Weights of a small GPT-style language model, trained from scratch on English Wikipedia: 188M tokens.
MLP neurons of a small language model. Each row is named by its layer, matrix (gate and up: input weights) and neuron, and shows model dimensions 0-127. Each number is 128 + 32 x the weight over its row's rms, rounded and kept within 0 to 255. Numbers have three digits each. A neuron's up and down rows have the sign that makes its largest values positive.
A block is one neuron, or neurons of one layer that tend to fire together. After each block is what it responds to, as a language model described it from the Wikipedia text at the highest values.

L3.gate238:130158091185169087092125134133174135164155113110143136119107132135131117142109187173155114111191134118171112136122098099115126118090146200095148122110080163139134128128117118148126120125148093085115170129104110175186108194115083097150117161116118158179096100152133031114184133106104148101162159124165186143140143147151109196132101107143157113065125101146114118145166110183172045101159
L3.up238:082131095131164066111110161067112094143073146113164119129148143191155099128141128155111177166150113088184137078110139089144155135175168144129074161108115160096139135109093127130082128199134132088084107151138075126160060149128096116127084128136104128157123110098118084141161081179111169183107099185115084138112123093132126122100172149154122081140140121128085124109167138169104165120111
L3.gate400:093123064132101157081104129136133132177157133129124069116164161151128069115131145159096154111155115102130140141073139102137114143154125107153133120174165101141130129177149155155130131184027147127100148076134136080140054171151158161128143143114119165086114117157137059135067160082181169113120146117085068159143099184120079178126126134109166123064172074187169149126123118159088121116104
L3.up400:113088147157148097112069157139087097071163108081131100134173109112115176169141131137123115116207139212096133131083163171082130103108154180163149184140075155125148135109172137109148166096105119196066081086132198115121114117095092157112112102123129131152134151133153204077066161155152072126087147111141145114213147136143169173095132080148104139125087098152171082153177099139096130090132
Description: Word-opening syllable fragments

L9.gate73:105159119119108142061172142134121125090128057135193116169208164119110173127164185094113067128077091096175153115112117170177081114123161116122083105177082098118156144076102105145098115114136166149122147163099118137116126156130102129140108148083145163135081170110113125168076139129130112171125081127114102128151148159113144139055104159059169104123123126101117131037110098121095130143095
L9.up73:105189183133076156103159102179099112144127122174155156087187185119111160127102176171121122103143089127165147087140095129151081184088190092140112090160151091108094103113141121190112120126203136173163128196136121140127088175090117076127131157085140171150129158086137105177065189113164159173119107134125084099118137126091138153111146155044162103147139120139076112088107140139107157094090
L9.gate156:126135162095089171125127105169123124154096125185145069138145125139079168134136080149115161153092158182129168067196163165156109060145089092150084129167095096116133089147094160130175136085082172133139112119072133103118119075119148116128193112106130166180101121140113121117095176128125123143131151102048166162176132168117140108089084097111205084164161132155125106089090079122126151098063
L9.up156:088084142219066093094104172103135130146123133147120098144116120127134111114159196138119130112138153089186103144136097110158128113120147158090177139129101089131128093143092138095080109160073104104170102147123151140092142129135138105147116153102057119108213103156152060142145115122051139137156163122091136116188114113146073154123155172121161155143068209151065138165130212118105136165121
L9.gate308:110129173151155141073127181110179107139102108098112118140132146132109123131124111107064123131165103103150119174150222134173054126118086087123115140135105101147137157152062121093118165164126139117109142168118066100150122140112113132114157109117098121145137108087149140164087165163112171146139122207063146173140152130123094150129144035098097105129083066074110101107135081132090122161088
L9.up308:118146105156089089123114213127216115119108175088145100100118154129135119163149130115154129084143121180130120116058130148109148125129126122152140152190124156085124087068151160164149167159119114129107142119106119096076119101114160132143099157160086113154097113116116137173141124190139144155161133148123110091069146136148177160145153097100076115067074066147106073134143152182114084160146
L9.gate343:120127127094073135077137136174194185129111153144129133128115135105131139136125162154144125102082149087059083105148127174183094143102174150109151034195094048149147112125060185122076137157076176082131143110115116116099168114106080066124135130105146106134166125111151092121138097138162132186181140114084102102122152177092124110113185063152179146131170093123109096114128173095140161101075
L9.up343:079159152191101132081104143143077134129169105104113113164153130172136139123166155145074206162136125141171198112145141100131130183164093102151087184105121119157132136188121108149186108126119204103147153130156124103155092105093180122123148088152112200135087121115124092142122112143135060114076156080115097145183167183138073182110118169125146085101192106179158118103131157120065135114123
L9.gate485:169128136154104133162084112186116108141094139119078137155138103124101147061132150134178136137136086095168151128152127145066132161119177148108022112131127107089152129129121169169111119116116134135107067034136084098142120159156111106149201139157083139120092138128192147145061157134142120181136155197077163148144092136122091082104139121107128124125154109149095116106117102138149165118123
L9.up485:122125123069114166164136084165160134114133143167137131143130120112132134119154112198149093140135096127137089119110100109112184108090177161119134107122127088111125152094146160146096155132114128082158092088212082134129157205092132129079145169079119145135131074175097115146154098204147221120107126139113150188161147085160129136111175123183147117039080136132159082161075105155171098111124
L9.gate528:101135124138104119014120146104148098135096124114151060168111145154129122132159162117174089154172114115140122140068196162161106074113138132140135108157105107137145074145112135135143126142123150165163072101078140173131140146125106104122056111135140172189178131141127133043096114112110199211114111060161122147107177112121114125126132124120163121097135096110123152133133176192060168087121
L9.up528:135191153159126212126146094156123087135130165138123076143108095147184136137141192135133048170109181068176151192128138135159116125160130140166101138075127120141138102137136092139167159124113147142153121134099097168107083184131073121139116126117076159162142139154187067153106130076104154154084154118114146102111103109142090085132089118043158143138070082115092107105098148137132119124139
L9.gate571:080141141106115069118121168135100128100090111120101106132112155137186158139162112071118133136136129129194041103143154153182112077137134116109061079128121104101144203171138112092140146134127103146109143111097109123122142091076116106133161089102134142148098100155143092134098126189132135159152106148000098120105115153063159095101168110099091097176154135128118115080128149113066162163156
L9.up571:097153144153107127134145150117101137092119142113092080137143139102133137104151170129104107130126151105142087080138089143208127146129131114137146083102133095159135180177155149152118108117166171119156157214114147143140102092131112155118156105136139111112135128103199079149109075167122133164137146146100093068104147137093126153088083059153111090153106110118111103089066113097118191116117
L9.gate632:108051135127098078109086205098217124099100157127079096173116132160130144086160125111095110162103082079146144155133132155163144142130093109149113166173102085083150152144064133138130169162136193136088106128069096145154069142108125101149085153110158148176114112135051106142081089189107138172111106103151099131057150161079129140113111139100114075136141107128058161088198160159082138124131
L9.up632:125055108127113121095137177106196077110111188133120091134110113092132097069136157104127080164165051083111124116088179092124110184086162170164101159091131104097139088157108182177097158190174186099112099154173124152147061119063160088120094141151135143135105151131141142084084086149110191174169101097187113135101180119117138115115135176162133105091148134118112094096177179157109124074091
Description: Word-initial N fragment

L7.gate215:143111118113057088058112095173078148141130129107109114127166093103143105085119097214119115123132147096146140105143153163138185126120136131132125107159126079171167076132098146177114131081054138102161158164131151118148112167137104106154141133204069143094094123138074119140087096017104151117220122121114126154080104151137119140101080125139111170185107115133150120159081108140140106120179
L7.up215:116108125068071130097133073173142137146102145132155103113142126129139127103091127134109147178114172099110141089168152136134202158145133086124062172154117105117157094175075111187183107122050121146137175164177159149100073179136180106118103101124092111122085150175088157127065171053092141165165105110084097127072110121122120102088141125144203136149129129149160091151098103089106122065189
L7.gate286:118177106132176094128121179137132118120093072107094128151136127146135149141106085124156090093122191188127165132085153146143177095078128127114181153128111134187144117092158191089132139090121119131116136085112168132091106116163050086097140128157104126131130118198138118124179072122089121121163068146137113113090122129131192153095097062103082128155078138107152135138067128126174221150120
L7.up286:093151112158164092115127141132109113101127066071073163125105140118147125102160131112122114114129194163131142104069136142139131140145171087129168128097144141157133102091126096105099150118119077130099110088107137140111098133140106133054131164189133150139111153145108169133179109059100072095129074131154140124114103119138112162164114094135125183162128128110118126133063145098132161157123
L7.gate650:103124088103124087117066101179137153141128128100109104142139136157139200143052140140129181113107154147116119129201185186152107090142074134169138157145114107154237150155104164152090164054137168109135166093103118142101077154119125054123160112117121122111106134171153075101184149139128112149148076165111071135144203129147167119070116173152130086168111116105158118131076184133157086150092
L7.up650:083092116061171108142081167161147128097097154077089107125120120206121191113063133146154170107128140137119154129173158124123089155123076110107152160090140132141178138166149161163101149053153121161140155064129162171096072144112158067114127111113159109116139140167145114134149151139107122126128079169148093121074188104160147129115143183171111091126088128113162121136099125180166106129082
L7.gate697:148121131144069113169039107152141199113114114097124121137152148168129143110123116169139089050102131083105117130134162165118117155142142143164081155187109104160143116134138117159113142119104109111111134094105134083106074136104107075107147128167069137117046155108164123148115076113114132127163110140154110107078161175172153125084097180091150155177115082155132059123112158107140167139105
L7.up697:130106088124115133107064119174090169140070156068150154072105164192133158097130145113107150070086156120099134099124135114088102163126162081191107169105134127123105124178124121156124176090100143115122179085148162168071067100119179088097066099123107115127076119119107168145122134100094110116129109145132099077039175123168135119134162181145175135129121160138162080153101131104111156125071
Description: List dashes and digits

L3.gate151:112167063089115129131131123113095113138077131171161115162191153159141116111125139148134137134085115129157146123139136164207157090123170122127082126151162155102094151124161132147060112102175243132152090174114156147132125147079096154084098132113152114190143142137171102144083079127145172168060114114108070132129096140025171144092111120127134121107095096155143188167163137129096160081136
L3.up151:115156093135106140147116097111078081080105118126112134162114163178131112093133113159135161117161072127110116096096112112115160175138150154166068107120123095097119159114176138113085103083186218140156130160091183166132132169136145116127144135119114098179171111146183198162113137128075129128093119105166148090111123102068103088156165183100129144141118119110138109115156114108110117112135
L3.gate478:123131120130112135080079121077071145120111089159134145151145203190172136138117154166110129154085152112133123109138127172122116099083226090163114123157144136110105111139130098098051140118148170137173136204101116109112075184049094117067087160107037114162084153087153099173131114173164176162086114141121083112119151126086116116140155076078133090161103098161157133126134138133091186134154
L3.up478:113189096111133104074098097099070155140078100165128120161154173134091191117132124177112130127109118089123107125157141192174089095113190073129066097123111141111135152121105110102076063088178177119163151162098149055140114185126092137112075146093120118140056130068157099154134123134137160141132117112084123103145123146052070114140133090106121079163101104142106126088143126128057198139140
Description: Word-initial consonant fragments

L9.gate60:114155123124099094103090164158135148148108085071145051140148129171124136102135146154130134096072122115113101117057130157137183154163119089107217168128096148129124134102156080166146134107117097140201131130095143188157096195097115166202138112144192124090109154099150164145104109091131098097094097138118122153051077128139163140081112088088153197107060102188126073131162143135126157117076
L9.up60:111104162140124117107180113142086187123166079122120117151176083133111136007122153133092159196128147101131067134136107110167088157158099114142137070132107079121116148085151062083127153145130091152171144095119089171167072094124104157153105161151155132128112188067105146092163092123104089136134109115134184125142135115141127064100111137160144152139143141115099197150114137115122067128117
L9.gate67:161058146084109203116184169150134164062166093051149129174148160172140069083163123125147155165075163146110116141163130119187174118176109157120109076101102076147139181098112142124129075114114148169144135127120064164122108129125154098162071162060157072133129165121136166176134104135089101091100076161113086149100114167141141123087140118161112162121117149146116098151140111103123170144114
L9.up67:116115094131173132137110123087178153127124076189099122123092128165125184110147123182068125135138169105089081111159103152139168100165145107108199167133133130113136158082145048134116187101087078103117108072144139115197122226099134123120133132164078108094077124125134123111122141130255114183197126078147106123127104123148137166137112135127146120133156103169172096091155110084156103128147
L9.gate68:200112102138178071107119064166119131128150067135131086197165141109151115092158136137135105147087192133152155103121096143140138169162091151171143152137088149130156143116173147153182114142087145168176127065094152135190074123099102126159141104141139112168125167118094197134178093144128138097119112101150120138121119127203167151115099141156213157094146113116182105107194128131144120111137
L9.up68:120125130145138085108168070190118162172176115099135179105131194097183092144123112127106170147109092073119117165147150135110114137179098130110106106129126121121112147134169159155161131159138112163189113097113096132156115160121107124133117161136083131180132122140118151126156161074113161182120161080127120186095117108104134115137159125178189161080163137113153097120202104132109173128160
L9.gate171:111099126197141177114098146128120184120165142143083068171230096155160108151134151128103039127100120143108081110095134121181087086158139133103120102184040099139131154171113060125128128128172141157187126121089148125123057127119125138167124123115087099163092192151156167113124081105134151121146109129133081155133105130159127131072129126138145184170126138146128094146136187102141104143159
L9.up171:169140110130168191068147160101086168117156075147108106089130049112154121158102171111063074129141120176108103100078064116132100104127114115121127090155117128120104128184141079156152119109204140127184149114083162134140093142099142136134145119138110104171082197184100171169148121122071111124163109113197121105140084119115144104134131143133126165149066130136096160156158170137112143111145
L9.gate192:149101148117140126134166166153189170097187184099117134137200137138090100093190189189136054121108125086074120132122083147220122134131168167131053121172108133126164116117140199128134148174107144140170093124119091154121113146097134155086147127105119103132124105123135149120133105123094131176139145142155156150057131120134110138070147135124123164143090113115142119076174119104117081142157
L9.up192:123145171160125067124157188149162139107175164093096126143122069105092100130133165139183102106130115075119133130099043077176065169126144126127109148144157158198128101126174107203121166143137088113165089089170083142166143159156160160105129171083133127087109116146120163154137152074114149167127173101158167125106112112152109102148085156130098143115098139115131133107148087100131108128157
L9.gate340:147141108106124148165196179189164139122113085098074156133131119104218094155133151121127164106121165092118151119081095130179134150166102084071119098167115129147128146174146092140140138088085169131172144138157150154127158181112171130157133129114154110042064153120112169138122147124160135102127108190068097145087064134155091151115131091085101131048107116093109139133105187110155140131123
L9.up340:151104090094088169149160169133149148115050114134136111057141136149122106110089112141079190125173095104082133130155164082131081107117132090152140092163129048114110129082142129089099154158142171115155137182175145084112093138058096049164141132131138116118113086069131121203042112144149192154144067113121158105090145110146153149092197138161135076164135152144142107129045144162115170173130
L9.gate624:104128136174081064076099160113124147087231107090193123159151126123125175093148124157089168173116128081134120190066092099200120146163123144135140118155113126106157148128104128133129122197117071081138129126142125081137166104097132136099062169091174178132124126134138160101169100110152100175145110144113096166083160149103146101095133096116117153120087153156103170106120131118116162124081
L9.up624:119109144150073103141117166174085102120159139136072175128187121111152110145128158078168122053167106054084147159141079121159085132093145087131095048163108142190158121140118137103094104137198109136099114104088145141161121134142095159121137141104150127123103122029141117129144150137163160159150146100131152153155106128141086115159141157167144141127188120132158155115134166136124159134099
L9.gate686:145058085113123127120130062168152171133177099136145105145150128135149147088135146139069062135112122129085096124070158130096101121146144119092120119152064106126136150157139151088166107094155160167139092097113160104070138124111109136175129090158120099142095125114088116137142083102131044156110112146087151189104174139180107128079177094144182122135091143126119087128145144117096146169084
L9.up686:133148180200167097112085113169129123102151070078138115140170170082143140126117169111213067112089140074147101125095072114164082154118130122127168140162135161109136089110173125115106103196139130115126118160162112145149037141122123134127150152130132145166122139032153146161148100173129153135131132187165078164137113103131158103081105141141143196118158137091168125096128208107138147120122
Description: Sentence-final periods

L3.gate58:082105096143150135122146129181116118144118094150149170117074092134155116142128114116140167136149157155142085178070122071144160169130098129210161111082115116197183212141130116092144121119102158153119115118136127129147114107181100147145151178128079075102108145126069145051181143150175140104137165165112162113150121127092093141093178205137094153090131170166172137140108166098166133154163
L3.up58:120132098114187146127223166139137172116090114171189133082126136150174143199116126119104130144117112096116108178119179116107158124129097129119134184141130120116140167097129116118129134112097178114161107138109105199120120143166108150163132203105155084192156106169133131064161136170135195106051120153142173171088120108119155127096166147151125182131147163184118119156123162081106107139151
L3.gate280:127119003096085089105120152147157092153136116082130117128157126148110120189105084110128104104135185158104123129119186122114132098105150173127126133126122148220156158138143197131175133122111112148139153111116151130116126146120126159131073170091052104128101156122098085185166122128165143113171111145138111150117100123146161125092086117127115161132088141120163129128113139124152111174136
L3.up280:118110079111133141123166170135178182144175117127111179119163146107058112139072126150172164085170160132096109081135144143107120119101153138133168102121129128158104165139126135181156126106127114159172101097133082140161182105126104128116118094127106130110122120134130110117112148094223168098156071163138129141073088135184179138101049113142145177165149103060178148214126091081103133185122
Description: Pronoun "It" and sentence ends

L7.gate20:129081143163127105145118119136180131152177131109142071142153194066128148174106064038054093122184114148119161111094191173166120100165110161126133117102135054147147139140088122164114123139150080177096089135078075062114099111168131085116075154106145081128086137130145121117150135082128119173167126149112158117113165145103163102117129159120113106118085116201113100112154141138128165167093
L7.up20:120103149130100095166133125114177076139144133124158089149122146102121146154134097112142120161169106144116137058095149145180075096206137133122099100112168104146118104093112100152121079143180103150119097121152070047153107114189176103142109149110164089132120151138165100173091173092133114142150072212052185098110144124075194114136145169083115093105113099155075136095194115120113138154083
L7.gate159:103113113131073141138105107127177156140189114109137093136123122071163180167160132086093143078141129152160121128082194144173162108203134159132142140137101079129156151186089135144124163098116143139113128133111105143153127187151094142128087126091111092139099109164157127129147142097198115172088162098122103139138169157135102129117071157152112158073085060167101121112193093111112133148122
L7.up159:103140128160000109148120139154184078121126138080141132131098115128091149147178154184128116086121145146130083115084127106185098115178153133131167163141126103160114113148148112141078108052132161110125139119200182153138125197132120141123111112076098120130147119095183136177136142159189096166062155148059111147186152125083104139183126112134124116096129069169107146108133094112126124114135
L7.gate393:129132109116131145148139120159119137170120134147142091118179158171144111167137195132123079072124081132108160127131209228089080023146126121157143141126127137166127080164140111123116118107131110098074104130066118078116115149149091156158171123205141135127129117082106064085174134177127075136121108128120153136155172139148133128085137081129187157106142100099128117133120143127042143131120
L7.up393:109151093086134120161177081121152081219108142157134129124164165162112116134055185148141122111163062142118135127167233255101102021111137104152060108082113171145128093151144133162146095145130105131108078133100142104111129127138124109115139143173154115131107128120113122134118149174116110140113115166110171095125151111123135163117175098180207142101127112098124119174133133132081144101097
L7.gate623:138155165161052121140140157172160124177158169115167105133121153117107134099134116136161137154191124136099128124088205139149183111140124136139098149127139132160113121167144139169126171130125110102122105143141100121128170144157100084163170169229078099152174092136115086138117128102193055151145133126100172114076167140076159140139147129146148124130132085133114128120121126119088077135161
L7.up623:142133118113124145140168159128151081189133108145165108094130168195094066121116094163139156100169140183039127162101206141147147108149140130126147132135142137115113129085150107180093142085164131106109104135095150136067142173144101100108180148185099125157160110106136071114117148128209107121101119168106155106116144113072193071152171106112151116099137101138130177150173068137114118116143
Description: Word-initial "Ch" piece

L9.gate93:154079079104146153138117106107098130138109118145123104135147131153117191098139133111179096173127137114143114078135114122126163132111147105165110118194114118109171127107145155081143097139109142208122089098124180110191147104095148123125176120140091097141121152154115115147066108141199124098203100114079120122084135156138155116129097165080106101183156121036142191095073127103091146134172
L9.up93:077150118124164176108129056136114125172113123191209065100100124135126110134130119143120082147155115163166136098030140129133129088117146121132150171181124110188134124148121178186173184125098195161120104167143102061109139156101104098148093145135169112133134123211139116068096145124202133097105146084129064164159153120144087135108146102059120127102120110185096132130131117157112161136091
L9.gate101:105073124134140156138113139144116117169151118133135095183141193184165107141155088093126120116120147154128158163094133147124137095124161084096065131097105183208138177152036124056180158106156117200094136150065155119073116126132114137116135115141056104135064164103150103193093137102171120163148147196070084130119155129086092103099105162089102163171178120142161134115141145105097165170192
L9.up101:137080108102188177182098096171116101102106123111168134133111127082068151131146132061154074155141146148074137147149142106176172121146072131121118145121129182137139165077141099115177117202184148164102082136138098095121194124165127135134124152169122110070120132154113156196114103148194063119145083166131169104134071141123115124078133120102077158151114146113094099088122058148169161109133
L9.gate258:169113125090127146157132168181164164088152124157118104138132122102108080098179143109090117117102151093154056138146111122130100077140165093096158140159104068114148122062135140115118061131104135155156139052091118158183127166151105161115150127153095111110164138136127147200142082133148140120079126119083162116203148169086113118078121165113119142083075136110129153111172101150066119154163
L9.up258:135130117105157167177157149128102136109161152141106153135109094107159065076174071136118159154161078182142152142111111152160149118134199075092185135126108114085138141126152105167127100102111127122167078109129159129180116158149134084089160122146129155103158149132120109159167111170138151067110107068122144117137092133127157074082176136118078122128133124120113173152174097191089109104096
L9.gate328:157104097184137141111119175097165148086076123140163129148125140184165165082141119083199130153087104126162132116118093150101164123116149135168055132113133168084142119152114152133121101155147149129153107177156144111163111079103132133085109153106093114136057179081113158111122169081101190150093055165151042136127170130077120118114132126114115114180132114106131139101140153227112176142184
L9.up328:120117114140130147129121139149098094135129116142121167139152132156090078119123062045156173206137115096172155110144125127153203123117139100162115167131123107049125118156113094090188151113118151154134115099113108115146153121116157131184144109165117143075086186172144151120102116076147064073103106144079162121122132101096110111097165165110125102142172111131069101127097061127126111149069
L9.gate335:104119073176174097160125137126117123107092103087091116151146176126106140100125103141163111168139142103138135111122173133132150102109147172105073091090091136103146160111108143107116071135121197101133115143079136076121083123120131109163136201141099077219083112156085189175126088181105158123122103113140131109136141126117102117175171148124175141197133143174154156151186148128074149180075
L9.up335:065148117148160062181190136129123111116057123098142194126096148128105078089128089105178182196143176093067148129119198132142107115090167159146122141079150144099132122126120122146111130129184169072106114137096118104116102100171119122130100194194094087163138094151161154137097095176111157107127156136181153102196100098134175098165160117137085160165112100165123115144133118123132151117073
L9.gate554:171084132154135098123082075131159139101165131165107104107116125155137149107144121104084083153100176086092182129112102143151114166148157101085131156176106122169170128151080130125129097126146169148145105126103145093129143127103086161108120131160110064100064126118120110149173176140225160099114132135121155132124125144158073116099084125149135142166137100152151129115085106123138129129096
L9.up554:122117116142143118137145076122116135173172098186103147128092122134078105091062120048116160122126126141100181104129151103106126116102147151110086125119122124152099183206132099147142111102120195117168144133126125111117109074115163126134088125124123082147074148125154139061150157105161142112094061156113113086115123131085096124138124137172133133135121169115078152154113062081138152111084
L9.gate612:139144121144142091117094125132127119111071125126123159102203140180114204099155149112147087119111138096152145182167138140175141154141171079118115127103130128071171105075104133172095111113165136187132116166104095120122115133112089126085119089102145120145097153106144124127061117156120155175157138118117060107082171134097099114092092145115219146106109116105074159086112148173121156071156
L9.up612:164095111085101134094112149095136140143124161152136099086115071188106164133160145107114102184145092190097115135117185109051133167152120154132114204135125094131125150138208186166157192173137143099174131139183130128127061166086148132132083160145176169088109177176113095143111144114124195129142087095146184134110142125157116115090087187129132105104082118129115091139098166103113133094161
L9.gate629:128127095178134105120057146113134170131134164136114125146147178112168150120145154113111105156064163154110087161098144146109129100154162143140128150146087092101175168127108158067106155119091160166126153047049149165097118122078114105118086110099083108190095132131140086111149061105069119114196118095154103106103129151184083167129008152110124069158097104067137107149108173142137139098107
L9.up629:055084124179107121124040122128107145149124130082161182132141169097130163094119112092145148098081169122085125042119152124080091104130164108181103163117093080096165169141107136112082136131117140183128166137100147128086096055077123044118141095119127090125126084166117139172110097133085157154151097149125074127097117097152081117121151206116127048176156142105148098131106093118117177120103
Description: Word-start fragments and table separators